From a checkpoint of a small transformer trained on Wikipedia: a variant of Adam for these matrices.
MLP neurons of a small language model. Each row is named by its layer, matrix (gate and up: input weights; down: output weights) and neuron, and shows model dimensions 32-223. Each number is 500 + 50 x the weight over its row's rms, rounded and kept within 0 to 999. Numbers have three digits each. A neuron's up and down rows have the sign that makes its largest values positive.
Before each neuron's rows, "fires on" lists the tokens most often at its 100 highest values on Wikipedia text that the model never trained on. A number after a token or word is its count.

fires on: "l" 33, "gl" 13, " Cl" 10, " Gl" 8
L2.gate821:470487503578537601562506510573587572433510487522464431466528344549518456462544579511491522514560581408477469492498499550529484460495495480480633450558485484570499478382526440547551601539514502440608526482406524519475411427464469557562538435406621548459515406447592510557493576529582555486444547605560567465446537503451570526376588464518504557517534459504527465482524569459525494512455476549455535515490402546458452479475477477484507530634548486554533562555514513436467417475532507454453432582506518483543495502483553442564497480521481533493458499516567532532458450467518489542
L2.up821:476570479470482483488545478524426542462538487415575483461503432559471578514417522498459560433557566484531393486442488504514440420508565521457483463494528491538655495503496510575569444531483494449472571421517567471446411447507495502472531447438515494554481500429607545527557440433472592506545468465449516519583544492395541464386531434494567558498399458524577517464444564518518456538407555483425522487444358480524542471496518528439534456536494495581591453578511522508471481530497509424506518480485582392521511540450464435509528595551458514580494447559494537543466484582492483549
L2.down821:544432429455494490536425529498457486505562512416464445486503540497533460425533508523449508592538481549363514545562501458497526548484380498481502602520438502410467507595459498453528526515444533540479499536511417611553643512473569534554539612471514553487531464561419475539559528466476568396517528442524538554482517495485473517503469530452439526481491455495492511570522456467461568478538393468521549468424509493462516489567386585526552445526507467448513516436490472530558467515502489556607514477453429568469508598512460490451500544551548612408557523510485500551565502450534619454

fires on: " P" 43, " L" 19, " B" 13, " F" 6, "b" 5, "p" 4
L5.gate1030:516534526458521560514515501554492589501484542532551537480448540479500575503563579459596548506578580512451478625430566433457408500489449453455525455549457557522412478435615554589455510520513489525539511539429476490455488438504522540511574630486607495529528559513486479501510513562479505519534537561403458546471422548514556436545490466501566446548501445478472334414481592491484397466540510491422460451532484481488495432425481455522549472403461495530480351482572474549554475445487452598469518520478439500576486380468458473595490560566537488553458522603483509546495460481521449454
L5.up1030:479545467541509473560545444538497516483445475547525478452512551429589455467669607468505510506484423548534440543556477515478511544457509505494453524461459488485538523599423482604557527438487473491501617548466558553411481493443479536556532552497456512520541468455577475422496498487589539460535544558400451559510462557432603502473405524542443502422445498503546596479524444520466495514574407560471473554536489575520481456534523518550549506503459451520438551475522526481492494419511492490545600534450482527497452559504529468488477553522474535528547487445530480540522508473488490505
L5.down1030:398499506441536522509453477571515461466449639527441498434489507423549471503580529551572586559536517438567460596468562493434400588490475480517483539542508578411492502504557408560550417527501496526490441447451494600526479427472547539619441492572493564499485499484508464523461525536548581500528619484434423558489457477507579531527471566461442462546520496448475478510499524514538513482563439603417539512520520446516419477584586508530484545539497524570429464454535422531552415449448552558440475540442452505531424432471511509622488578565497454553496516485478571446440509420510426495

fires on: " with" 20, " 29" 11, " 30" 9, " to" 6, "ce" 5, " 23" 5
L2.gate322:540491538476498623516474590461458502589519535398444481689544509460495549475533501486476475564614546522472412525455489546518550493505517517481586476478490529497542423538489526511430505509531528503616533478480467436505558561515497509481494525444529577409509524545470580556483436452612565494439509432491505398550493469486495410583523466495500565573526472408463395543490494419492514488514458504475472512477504527385428501572369433628612508579454518483501382495505478444501507515491510499558446569567487498513562491502471535449585493468476433646471490546510561475496564598459537523
L2.up322:557527412444528551476546538515502477414508576392488486519514483324505477464492523501438536505515509473518539472362547503558482550469478375502551553535497502412518543569565489437570441422517579482564447558447535507504465452535490538494391470550456547489480499513446408474418454429473491432426515409596539543506440515547456540491597476425582534489544400530542467515486450575489499435427527425537465484463430558380562384448506518484509549550547474501430528475498449425515529541435552631505550557433415524492487489520518450498482430500450491496558494520467493538421464514573499362
L2.down322:449504551554545435530426480485448542548488487628469475529508428613530520492520516482583434418493548504472516538574438496483534449483509656514485514476487527567491444445467533545495553525466426514505536510566440526480488547450483441499566516456574484445506453513535533488550523576506485555509462592432437455549580519420505499572422490538409468526451555467426506513451574479515522625543465592438522512478593482593427611452511526501475493479461490518517457516513497555452472512599473432479513439637544457539481603473521590500523511462567479488485465485568458473571535432413492525

fires on: " P" 67, " D" 18, " B" 7, " K" 6
L2.gate1198:459535548514508509524576439602495550498459460505461474483449552431506451488511541497550425494470630620501543490463504492482486590440569581580502466549530486433560509467495523503502423441493401518575562557452519513492503472428521440533485528416506403527527514452490480473463484586521424517489433524514554452437509546500525441485443501485528547544471473539407505379538495448479472564447459441518543479525540530468465643531546450479523416401519555501547471451594510490498504543447407516475518502498420526465574567561486418476478465595483504492438473487470545464515489383471505497
L2.up1198:493406527454490490547502476538402528545400519439511473419470516410565507406553555475483402496534554632572446479442427416442445548496501521503551497482535481542549372436482532484518452496533498474529565485492535431507529453492474470514476448449470434529519530597457532498449529520481411474480490478514566531477554474494441408498431530528487583516448383523473390450536496465444529496375439532488518442567568556430509572460523418557525520530531516542554444444571577493552445560430386476519563466487584518472580475469441486516438510499501502423531398399503561429560475474520553490
L2.down1198:556514482489547481516499528568519486508515526516550489500509566522495516506530547547515532505520481364526450537538518485493458454574484440447422493489452476554503547487519483418512500454573504529471501474553427538567471559501483616536532444528482563517535452507459499550545473473521639526418379501487513499453453470522503563571487512484520478499458533567530552497460488515550501505531413494425364493436513480591562446558613411527629606520483431488425471431562459599463456440505548547506451520468471447574395415434460481566562555482483535460605622501514625571526555593696555503

fires on: " February" 20, "e," 17, " March" 13, "es," 12, " January" 8, ")." 4
L2.gate734:547482499493564547523554554460437515494402372465522397489361493499609471534462490498531468559546489523487494569434502567450539491574574462419428475462397523497535493497435574541458492546553422538566529543564458505538486523480499525422468423472467461466548459479457412489533503502473376459487522429601507483524473493465531518584471501526528459507486477542417538546543532483495508466491497511462450583472487529500495458474406493576553499577481454466554512470427546423487614493589636447464443493389447457509519495522461590493419499479532433405591509551442621481472521473432562469
L2.up734:431370491467477544454465526408471487483441517508546495414536502499521525504490472521507451494513544556583508468580514551581539456600497489485482494569516583564519387552471492545592488519564538516494474440475481423542558510551503445526515494587561539404450541471541533549454532428473514527537569465487403492466410448493478474494474571527507512491590470474470551550521584464579430417461477527497475425517457465452463528517467486473540605515447537541532573501545500448470444510513445462520510606560606569543541602517463470563399468523528503472518477454480532428399460535479467493
L2.down734:629601542554543514574517481575534467519533419493466494562412515483451492543458506453483526538501473505356507580439453471364491516422532526469539463482467438435497576459537445451408536497449466535504520561460556599495511470466485522501463485460496412526540473491497434454498497568510493440500482554565572487483562606497499484504549482478479514503380531594520471455483443625417543513546446473534542545532574534570539459474483557503466401498586466454489401514511517521541530497486577480448478445457413430465475455527499555508621532487478505509523493581446382578569574461587517491

fires on: "8" 42, "2" 17, "–2022)" 6, "ob" 6, "ova" 4
L2.gate505:537449505505475504446582561586528558500496475589498501462446493461511466509551440575549511591401356479481531526479496500484490508425550402467570491424534482537509468476537539520517560490519458517515461540501455530485466548470453478439435440464563532434505524570476489501465544454495471465476534475534547440459515414589422379431559474462534458543504414449480511580454469412394386401445529614447543590479561537458515450547385417495496554499517454437512504531477572450521532550517523458506522442449485469562515408517506570519464429459530477523527395488523575473515462526544503549
L2.up505:401464492584482405607470575516510451483522481519446608600585522548509525473499504423547481449511467558568453530483432527509538491532455580549495491526527469521553413533579531554557502561459417581486518516569494507498458488499596553600594468408534551555476421482541532511511462569557522542606485520517629497424573464497440619417576578434426425595473501563473445516512497513428477366509577531553503508447565520561554474563552538592508497419443553492553405444479496575550514567381494558516433420473558538549481539498498510540489506457468473427551517494527470529485479497600485438
L2.down505:571514538450557597451521417445535506561497476511497394441447405459474482490499503559430529453486589454493579469479500474509466450454521426457510475483555501492462522471438476475465495374521532435496516566444498511536514529423516469414435511571496484432555533558511462602539511437482442455416488437554429411501460509478577407552418445533576531420546546454491617463469488517541571573408449435454551503522430424416505559455473480435537475571540478488453534537505495462424454416534465468443515539559504462430453449590548481491414471565562585560469504534499544486504476547405490568

fires on: " to" 91
L2.gate72:535580561465571564511564618470493519529435615468477520471562412428494483515549520538484465410462468580390476451561413532494428483536512521514514542578491570513481507537489514508545520535551480443539443462477563543531564518615532524486540443540518513546481473524526451499385484544523401546514538532536511489511442490496453482537533444405513506510587527557556478567517493561471533490518458483491502467482580479485526490496573447565518575488521535541539533464528572517588485489425480477428494536583521543447495480505465537500513457524467625534487616560511536484473465582527485496
L2.up72:473425520455542610460576528485435401508536487435574432504612534458518493503512521519463506475567544468521573506399522438495582444476568505484489490539510563455500502436465471539456556520577553589463593457497525503527567516473443456545444507500507536528463541572528634443532469471417548555541486440471470519402501478511536418537539485552435509552447504383494548472482460454449577578471491515467445452557485450537530504501613534531438537482519490467589476512457496480393442536490465507528449486574438536508463423479586453419551457451451542489533523569490569501630523512544419459
L2.down72:489505463593494432558406455565484554552471395533474516573470601549463585476418523438475472520378538453584511541386530522520501439442455488547473511417494527538496512525507514391525562549430444413497505591529463590568457497455494508463538522540554510482469389439532477447555551493485565527517549479491526493629503437548474530426430507504565486375485495550470482399528550491518503446444533475480467465455475564461442516467553528531496393509490449482492443514413426506500471528528488522553580482419503439497466619461500551496416597508609440467512428449569431530517499477511558558

fires on: " of" 21, " by" 14, " with" 13, " from" 10, " many" 6, " the" 6
L5.gate238:461545485506544511551527589496471460568517499544548542561533421493438671528470527551487503497495535534518496417436503461502536512402593472527477459535473557470487472493457570532476491538433486438509429525521519454511464476467498549558542461473491563487461509501423446546511557599483512517550452611482444472489530573537489422549494464524462455474492532402543480462645545589466560576497547516484473501555461583476476536369478538570416451517440581500493504484469496475530533582477441511504497461628541501470543397489565430530439472533459537495550602513546497492508498469509529478
L5.up238:498514566572606510598386468453567573438515481474480517540456524519467574420473557451452434583465406536554512507434557513452495479522513457462458452503460497425513493535528520530541459527545555508462492472501471425453581514410582541564471530495471481369585440420499450522453472515436340501508487528429486498528532563542550533492550434544496532457481405549546476438420445519557590585542501560487514516443515490487566513489539486507463513563468501481526535495566504478377495493433436448410512462501417445486440527458413425510441436508544525457407442449446471503447523520504529520
L5.down238:441520528528601467547522465472545519592446524497544508605454444498482513472497611493574515513449490542520515379414424414487541472468518500528530414547513547451431442457469474417553524523499494476560433460508491442455527506529511622596615523561495553520483497512423409461500549514556539525510470543450495454557509497454551483472523535491494519470484507448375453494617539491501567469490467574498478490424474537494493567444496443503517495441474512528456559491498480452504491543607447489512537499517597524469525511539431565468451464565481515450528516436647372493548531451472617552

fires on: "\"" 25, " by" 23, " record" 7, "\n" 5, " recording" 5
L2.gate253:547469436408516555488424519490498517530552515499471480499506508515547497548403436533512460431455579444536531399437605479500508461557491563512455460538480502519466522644523460418535484440538523499586423509429574429604483471438543461546471538497505511616503504401526542394484460558492458450495456575506533494534517528465489430541466476509420474495545502462533523542470556607511508416531581479456515460464539551582529412492446474503477616499429509423408494550534556507375497535514521480496481461536496512455484418465419563584501481624483532494534542521525487464503497493563520594
L2.up253:580546521464516470538504530484468577448504488541517474582495553485393580515476479517534553459497467456453543600535490474455454467507521494557376607545608501511511561510503435511432546515510474437379500498498463559500386480527550509553469521545634469522588553465506520501503481451468498490558555538482523634448487518443491430525453441446639499428472558478443539602467457484565535551511476461471519405424498488474546435501467449555549452480672446536460528571598548570527524521503571481517498555510562601465524483450466493471441593462471527508479501436476441533547543528463464537
L2.down253:491473419519536545579469519498494554653547510507478521473373406516651471570436496488449546456495638465555605515528578521468521504589485549498525464508519469502443520572482496474516500417553469459570482506436556502628519499471526430506403518489471542501536492429470489496524525590517409462517505511519457509523511620534467467468500482494433501578561491488518484472425532566464519435525550464518490512552529536525544519483458485438445552427497431488428481485574491467488519472507490412427477505555507447496512545397438593481474515599482576413518589516542533532470540580530479638

fires on: " in" 76, "ug" 9, ")" 6, " by" 4
L2.gate1019:492399522493577441498459498462476548450589513524507504565522523486460569534510448582570421595439472515552449520435463578497485498593529548532424494466452550493471489602582568523520507557599417447588413533459512409604615533483461522522517466443456426565548508460530489478568518477559512519517508471497449465443507530496493453459419462557503552408502496514513545513510450540444451450519564488452437490536485442522555493513555498545529627501558578537486589458470519522555439549540565554483505494448531443490511568521561476457481414472504479458581590449510499367557546523478451494
L2.up1019:532441410491567542495595531510473489503577678539383456532574448546532503510433505479530460503529452470550434529514546510459592462399509555480471556449503522558560460542533577530507498550512577573534553462491475436460434501516474516518474403528471508627471607566418366518387414523489481589489537528537538536530455496459493544572397437478548535485535453491452455466530493544544455524407595493559604567436488430442485525486512462568555494570516509449471480545586539523444489538521464453532582548494426532436530460431537466524451514579385444569561515497509495457543548491521532549
L2.down1019:514502468514436503521428491499561488493466390501616532439436530481467551540575593541500452526498575480510530524428451431479511471584400479493555456493531516530512454463476523570584477506441422449474495522400552576494488468468483516526542511470552553437503459467522580494540513515449565417511455517482489544465533460533491470443520506561468482520562600539555532445472502521483564419579471529458498569551432499544516563481444528508429565460507409550544508494502440482513591540472458463512505528513539480584505528519476460503425533408604479554520467549490484544434428451511478472

fires on: " to" 96, " by" 4
L2.gate1110:522547606497487526560483512482432522496531489452413476486486460515480489501517506441562470578510542437474455434428448475552478547460558562444447538558448554483551482571497498499516415505592524448622477530459592488533497509558624490492507391579530521500467444437607594461523481538561448456519401569616492513511492473553496450550484477549503485479437495531583497494545549492534571467597535531492504528485535466440455493440437481612531602426418497476545540440526495487526550548568563548466532585532479414546454516594491418494529541577497389488555536463569553523524581518483481443
L2.up1110:476539520541586582490530474466451494533493504450508511555466559431535491549459479554443515522546567478522596492465623469525429459510526457501415526475498447454538444582524520567599451563519502549403480545505549599475523588597521503536542507427451458524484486383484465565494427540402466533482552493513439499544504553506621545582492490537442553592458440443519584544440474548484454468452593559464555484412436484457566550553425467592542475562522529449536477538451603514485472450437518587545538475365474502473478472505509451473464448536453530380525600505444473603449515508438436472
L2.down1110:410452434530492455568449527613498409515501486557488393512492491585446510448525542457543501423453539533517466547542423555505562532488399508453640533507526574525497568453544448435440550480424460383585459475583467460499506501394510479439496463538544507495514498545507514464444625450553552438547431541469539522436508532417423447432488522419489467428595551474474448447485572414451475505519377506542470493592549561551423456384534501390485468514475452458463490428471482510531435528571492495455478473571490493499553573500544570517537547420514444626507405544561455393496493540561576572

fires on: " 2:" 18, " 3:" 12, " 4:" 10, " 1:" 9, "°" 8, " 5:" 6
L5.gate399:530473504523579444563451530554452472511487445447506535529559447507429519608484419502521520530497517518559425553440507467437419603476537462480496478564466468449547466518438529523542442455497513424434552439486585410538567597503410447474570581508429554502517515466487430521438482523481465561453573545492416562547494494526523547463475540517513527559492472450568414556509433504480533495515505418468495457522532509540464540458584551561589516566485495541448510611498504476456462462502355492475487436543478525445508412443583516493620524454432430462431534441589485614453503487574491565
L5.up399:552493415546498502566573518400590500541451487531531460506548527581585545550492483529527501463573546493385506477525457598549486487492495586542431438523587529535501539631572411480492466454527466517485449465489520469576532500431526526474608496442451426576407466519564495559558532573458589541566507456540563454489521519443445569434610505550503463570468443522515490427494566515549435535614513506504551539574481443548495559466487530611366551521592517468531440505440470625520559493538451490529448499466493536537633370484489485515439534476483460444489507557546409403597425542459463510
L5.down399:557525510604496540562405455385479515493474415470576471407513481568517573563520514540461457553458535566498483502540472510441528578515597467474488490522548471439374552497550485496451464442548565493479404494449550491417525539518510526483565532503429489493426543454510478483632527508445489574560437486485409501530507492479450452458530451531531482497438468504572471503585563577455451678557529491429461474494508463393468517414542575563430442579541543484469478511495529562488605442499486415493510453534470409403549491623429384558583482480502475468460483524490432519482585538388497464

fires on: " in" 78, " -" 8, " of" 4, "ir" 4
L2.gate711:533488522492470621530426560526536487446538510498460542486512532446512511480517481455458458541498529430427448468555513505506531565578500466484604478509351567536594532479468510590423422513505515509539533511478463523470396447506427417468480397448421530506427555503510497462457468475506506464408455452514497548327579531487512480563480630506436453539439453553467469529527478482489436523499472527463464491485548453423536453560369480618548488523396375546471483536513476496500487496537632505548456487495550544494536570514551437455507461436583482511445591444436547439454491489509534480
L2.up711:502555451502513534524471395536541439531495423502509537479553459461519489548461508366501484560531441498575522428493458522474440503496603507487456542486488538490482538474505467557536526499584589487546540386523521480470600463566572579418516447387465511494413467464510489473482525511496480466441498439543541441486454472470436445487529554516538527409500620565505516472401450597513443491483476482553503548450486528523489451437539465430543518540614501488500443489537380440459572527500458521457537672548582535492444526530518448578555477521530476448520459475499488496465475540520517497
L2.down711:533420542540434507518525601474518575509519534488525497432426488544373491462480544559494536423466609491447377528441547541538542468497424474502596500505560454544554484573458451492469439486421462458444477619483510530562444499440475434512473610530519515490589530607538427489552498450491492442572506539500428572523571492503577545482459478522465469625501380512522451510579569457519465492556504555412461498576543476492508553565460391555448531499401491538452495541443588583600469498513564534537505364447423485507504550449484549439459565476498541584519532596417453497454518491444510508

fires on: ":" 42, " '" 10, " 3:" 9, " 2:" 4, " 4:" 4, "ed:" 4
L5.gate175:430521450497498498508559506497517506429527469518507581513428520487411441539506414457590560476459550545453658555525415587529448542521495438604539443453485488484549513573478515486609432480518522545534476533483550557454529478487524450475472450456611590450516545502539531526436451442446432530629516479422455521527473544520532467456460508508498593535482461593441497565459564423486414535456557459465540464494453470515527450438490474555435509469538634518522426556573530447514430468450474538484533428553481402528523425430500582589555439517444461517482584532497483551483520586577525519
L5.up175:427516501446481420515530564537444532455639533522478417570462599513379394519558378582544465395489474567514576391481516563558479451485506515514446519455549408468504518561504431550462413488524495379526426432507554520557485496518449516450551479506414515485558558548434623534444452551495552565452431527460459500535567482495557489500440535537476513506480426530528476430573611481574554470462502501518510459536432537485629476418447434563424407582459535527523471485479469438455587435435512499408499591519536508447594433522510497550516545486475496505458620473548495583467659514544561598
L5.down175:519476447486504557560501441613512527482504482474510489438493479519481541654487403540463529527468505444487503525546418524423502480502502438483537549494513598435489599501457519385618425451514453507471446430439550572589501521479598418463410440437447525470475484485480380485454569439436503465566527575530422536537506490465498538441609457492497544494565506547548466525446509467469480503451576460447562523478534459496500519516415501529526469412515481422506490511484598478421539433562442437518495440474480466338528421615501431547522529454567408520489442519557511426499424540571536506

fires on: " at" 67, " 7" 9, " 9" 8, " 8" 5, " 6" 5
L2.gate424:497547501534464529562579522516508582458515446497429521512416434533544483437411512420584479501549500505519592460509483461493483566563417490516445451564423529474475430548554538545451562638448597470539643482436544429505438484498466523571543548449498555547493592395596485489460417475410544493546602520541504593554431589486477501476549559483486456460501476457578582497446542554533481578471481528416504515377461516447521490543521541446630572461400536540553511580443546511507543508520541497495456482517475434474463463519549497508496508479478441546517544489501527513500448516511578544
L2.up424:571499441534439512525460504502479454523510404468515520487458453587542446554502525437451383447513566436496552396608335541496533484538458536489494500548496457555443465429387469464443464576474488612561415560504599508538475519474597493461496447482483553586468511490462505518490483460526492446410466394436562503619520532553514605455493502554601453472548437510459474487629428521578450559526507469551517514457491515425552453454505600451511386524491521513561555502590471612585453399474486431537464511538502506509426499565498505495478604512568514443479463470593460469466492530533471473
L2.down424:616653479555555529556538496517439510436483453433419520463443432438504405449449443390517528433530503477539546518523489477587550555470473445455466439481400491440493426491500453541438546609526531445555557485474489453418484552537447556530489463467565581514562532453534535457458472513477534462545576463497456581586507518374500506471492527525562469414533531475541505438436477494510601472447441446543550468532539585470506438547506471539475459515359508585525534581528501498464538490435442515498469564564562525459518539527569431509442556477453479550408542438472462560434453502517506539

fires on: " he" 26, "mon" 7, " He" 7, "on." 5, "ur" 5
L2.gate1085:530576482542582563530504500491535447550566486436578533487502524487487582469460543408510470390484450515556564491510483530463544492542472501495479551536565405520488446543475563578426438479496553486473467542456443519469511479538507501451539462516457543577405619440461476551497540492471371657576502544545497445448543528548462459508422430533467549514393454580465464472497496616429474547493473500450475455451493582533467555443386547532475526577507505531486473575472511471411525425409477529540557446520507506510495444450516590468449443495567564637578441529579509565585482513493444516
L2.up1085:592554567534494597571544439488445550550504565472500486437496589469507492539510525481489493387433448575469513517487536550458565457538439577415545486454563431463552447487512470574425454470563490536522501594468471478503531528461522451496456384478488539551549496517520478517547477569490458508562428467496508499488528429506467413571479490515503493500431491562391481491511514516440540518473484464459515540443432582514441496485438526553474503510578436561520510513371485415450565482473507518480503456502493366524497487505559593486489552516513453626518579585534622481497570511512518497
L2.down1085:504386486448481413476573482498481523461426581541505444540517463503563422526508532459464600587538542505507434488487481497489490484475489527486470476463442539440535533455462423460466496480505480503531529453534505471477406548491552510557423494483573484384557445545496590521431431555528599365414532507468541429532443451376563511556564547448540528458565586446520526511501519427542474478485510502473524520520489385480486422483590474502485482449493502422535541433563424553534506502645563518455450485512504483460516510526533437566537514547459465490524480485424493428448561504479554471

fires on: " to" 23, " M" 13, " they" 8, " States" 7, " he" 6
L5.gate1323:471537511534566637541567475471555566524458537450458517516486520529615533590499471607547519405533478539396398579436400493507442510568510470468541432567470519505482535524441426496424474544559525513594598491513566439473442445547490486488481468496423469514521470522619500488552506457510494461479396508467581434545558450574514536498567420443529512511575454510521486487476547504430490525523409514443510484458537483450415529456498424573543591476522569505510520438493455553584535518519567479508415506510488542497530441447490513500510495466443515595463426509570482500366566562532446539
L5.up1323:437519516503489529562626551549402515493549522456509465597510476483492546583571488517490572484440550593394501432504509427514485652545541494440449440559375463483495570511400604495477506497568506563579497456561557450455516502514519506529515460448406530621473509512508484467562544492552527434470493434496476553540420437506499457559508532535498543548525532536603493486514485458582565443559426621510543520547602510460412576449531457571533566459502546498513500408452496444491482577496527514405527458512572545462500432505490458489518565531467540439518626488484499569560538445420552406
L5.down1323:482481528492523461463427557501549550540449476532515485489625491523441537446509485466429394497407533482541582559497605554516516535491456464497577495483496528499511465486608493527531519489412507421525450453556447553495516484517502478466498484588586526463448399442573525460505482462456521546511618510472461456462465552483556604441477511480482499327555512467467531471404572520518546518437603434498506579481403529486574432464594479419502440500441464478461463557572431517457429460434534481511521479462511500315530501394485512558563485505545426542496498484468570476502463445536479477

fires on: "es," 59, "s," 8, "as," 7
L2.gate565:489556494518494537417510487433560524541468550432487490471500499570448493445578498516477524463570430511444459476521534432487519427507644487561535576499409495499499500464498494604488565360489594465562498495532534456519605503497441443540550469477510506531434438568438550555463490462485570448478492541469500548528528547528495495583491446519402558585397416493518459524479445425450373415532553520506518552391495529557546466552443438504526427525479523484514463552467526455442469580529526380577411553590429465576554442512498481485486510529439514557473518467507492509538503452492573457
L2.up565:510444494459421457471500514495487512526494491454405427388519573545437507468479454494554461495541598535490508442405418500505575457538478497512502493461519479467547437555432440552557489563549520619545447547525587387525553440496495523382596536492414467440528464535491443560459490353469519430478438485545532561477449483553510560503491449493554457522595533385412568488534525458603471472450556453404452522471476494549327493471499500533515504491462492514491458555520428479572519535461571479420431504493469503451547467473492427434459540617490528531631458468500512469426554554500557400
L2.down565:482604521521560496512439498529530480423477500560532589618505393429559482503489560490410500514381444491491473530506560518491410504464503498541517499510507584525415548446543584427472473460439495397464533532522426586539395543513545481502461485514584488518537551448515523494526560621578507570524530483454480440538567568427528457490464475496497490486438543600557455494505561611391568517483447498583506470586533488471617472544476526449491506502482505556498526438479565509509488486473423525547550475486509520531414571539530460547495403461497474486453520565491535481535494498449445588

fires on: "\n" 29, " -" 28, "===" 6, "-" 5, " \"P" 4
L5.gate986:431477455468489625515471365436483531493542419539446538446459461495411554553516567414560516419490552512461502466545523515487598455560540480489501438537545407502376540447555500528471424445525478457431415475405544538486512522556495459529491486570559461486403574475409483553428549515483421520581541530464442472548455478448527556496588492525562495417532504470536448477500488546486511468544463511614554484508487482526541459587533465452418427540568499572477457496493595538564503525543517534627494506548547471520525440432486448455510573546452516512464457536640453584549415599543499490
L5.up986:467553459521542538507475553511505482463503387535544543303530551658428451528502510445496526516480427529504427491535527438552401456417432511583532462520494455598481450392467498479540453492554495430445531442533501496446548555537486510586407527513384469531631593503573561549482566600493488461523528485400572535496490511444484575525504525494445520569505565551525500512434506532467588505519434495469438519506480542442456464561452472504562512474466476468487481439530454468510485462524554507451526375446461523533489568607481550455544472447551572559381486435597489565491440539426483540
L5.down986:441379564533502521587499561398564543534513504484460423518547449486473475451526522541465480479540459571444475572457578475501448561511483475464397549581519498482554420498510452538446531410502484444456546520521529444518354546461520601460495519485519464459464446614483461462530410488527584528572421462576582451468504501484534488465392483471457448412420458482412537460522481426511523543461600533494493585549529460499509508422543411544538605565412426528483461498469552389471536497415482473451463515539509485305497603489574487606455516496467470467516551478523602413465492527457514445

fires on: "\n" 100
L2.gate4:512494499493564511462512499560589467515543470583530509557479432549453486489532505459573571472417521542385465427388532506445542524427521550464566505475446462461472458474473436360548390457475444547454458507576504479546365487472478435591527490457608526531507485446450464475495487577537570486483492520495555483471502606482459564450425461540507517475529498436474564442564428529434545424519475515439554444469499527523525441511514526421415521554527497482481578523542586589513508543413451461611528583511507523476493479531452413527423561660490545394612523516507522559417411485534519518
L2.up4:403578493540533575483500421430468503498502461528479528472520564451517492436398484531533490444486537466548469386547483457475487481552431469541514467574475522510497572443468523477471480593477500520373475519529489509522540491479514490473505558550471415481424513478494575453520580506399476486479529485538576478421471505452556534477567480434506531512479458534529517497444523503456447596472552448564404457438498480516526615491530543593494481535545489579507544470467494507480484433431498529604507423523500617368490437496542468545507530461578603535511461486499435523519436435523340510
L2.down4:544471469448565502479483446488555503514519487605479454534495448537411551471556443421480516495434545496393460484499536458422535535478485582470562497518457418491439444489507461428508412495484455505455495497570456462563461492516451520625501425497499561555483519443531521457561460544537555474498515477433522457478536594450422560460371448531470468493543512482490593458547495518557552431431535480524547478567472557473548447487481477393488542522526486436516570486540511482511553571456498466590457523554530502587579500513508458543527605604532525419556514538480527580412355425453529566

fires on: " B" 100
L2.gate815:486476475562496552463489507450514525450527463537520489572432517541597556508544543481524413589563529459539489529480516499443494488498497559463510432491492524453553576460447485526542593443467492373560538557560502488519525470518369597659469541488525465428463484471490473399489502429461602518534600577467446514505399467473480530484435451505561494531369489441520570391480546487507580549483416438533472514547453443467555488447587444516528455514516523509407465446564456568560542454471522527537541601514571396432479440548527421530440458555505432550472555564549478471508380530483429492
L2.up815:432500459506552488583485449471553475463560450438496526445497445382538536475485478517469480459475587457567591446448400506475459548516478487532438486521499481571542638463499435528478473494468452537566470510509522589533437402460624412495519531599582432523480514423615549485490519611461480542491493578582492548558563612462551480508474552483479489516439492540590483484433530509435489559525410535507510451531569569545481491518456514525454490561470509495512525489463565513466478522468451504582574475504567531465485521479505538423532376488475562499511552534525472491519526534490470529
L2.down815:509496515498520529469549492537523476470540483575516503516411501533590600484532565539485441511579526473444557539533443447408467483506501537475518449504457569501538547438421544523555562451520597410492576550515505469540492447499420539593488534486512505457499467500476529454460516426446502508453553533466507537509443487411526540549405480497570511541425528490522637439468510498539558502512472456565469525547500425449483493487599415554555463485512497554418459491486439581620472513471502519498509528468600454499511415499440396490482453501480475512524582608485518393549479593594439484

fires on: "es," 18, "i," 18, "/" 15, "s," 11, "1}" 8, " " 8
L2.gate789:536392485473585556440454519467541405580514418444462543637450529555491453504476484521441550524458407459374460490547450417442496469486517538422502564435492497468479511492478518554547543462536486563489564462463544569579488499539459414410489471521463548427444435573469442462510530514542582516566463440524570524443498553476452446481555505470369440485470348430442502477481497358469534527448470556513468500442498497471516446570446388531453511584502483514484435415486510629484543505531498403606374650489512479490567425533459453496462513556530474442460548499565601487571538456529397397
L2.up789:499462486490594472535480487471442530537488483533438571514535558520571507502509495566562490529467498491419479472521507491445376550545488532532390426484502504398544516454539448498543485434483495449508481587587475419520555564448438524497515572379470473511590459467476404517474524556540435488564518549454645598498502498441479552472487504477365507613555499362362506441486543507507457464419549425454496512507535547567497523521448458615433444481535473485533476531585451508524487521438442423572478407473576475486441424593485420427477484560411514597432504469516547603533609491503521453
L2.down789:503521511535412435480509500566516498461509473498538457438552501441502489517451391444500511488560493477585545503509520479547579455472504462402585559530486509535458499554479524535494502526512472528479512428431540556532453484528570467554470424565534517517418574537557552521556452500458514514516428472540385428535520505596515450449543501532580471379436508579653513527499460450479567496610441596517475538443457454444547510491549605478627540549493548564508558559334553497483605512580547490513473535493444549467568567452501542539449462470527480427532508530440490436482408512579447546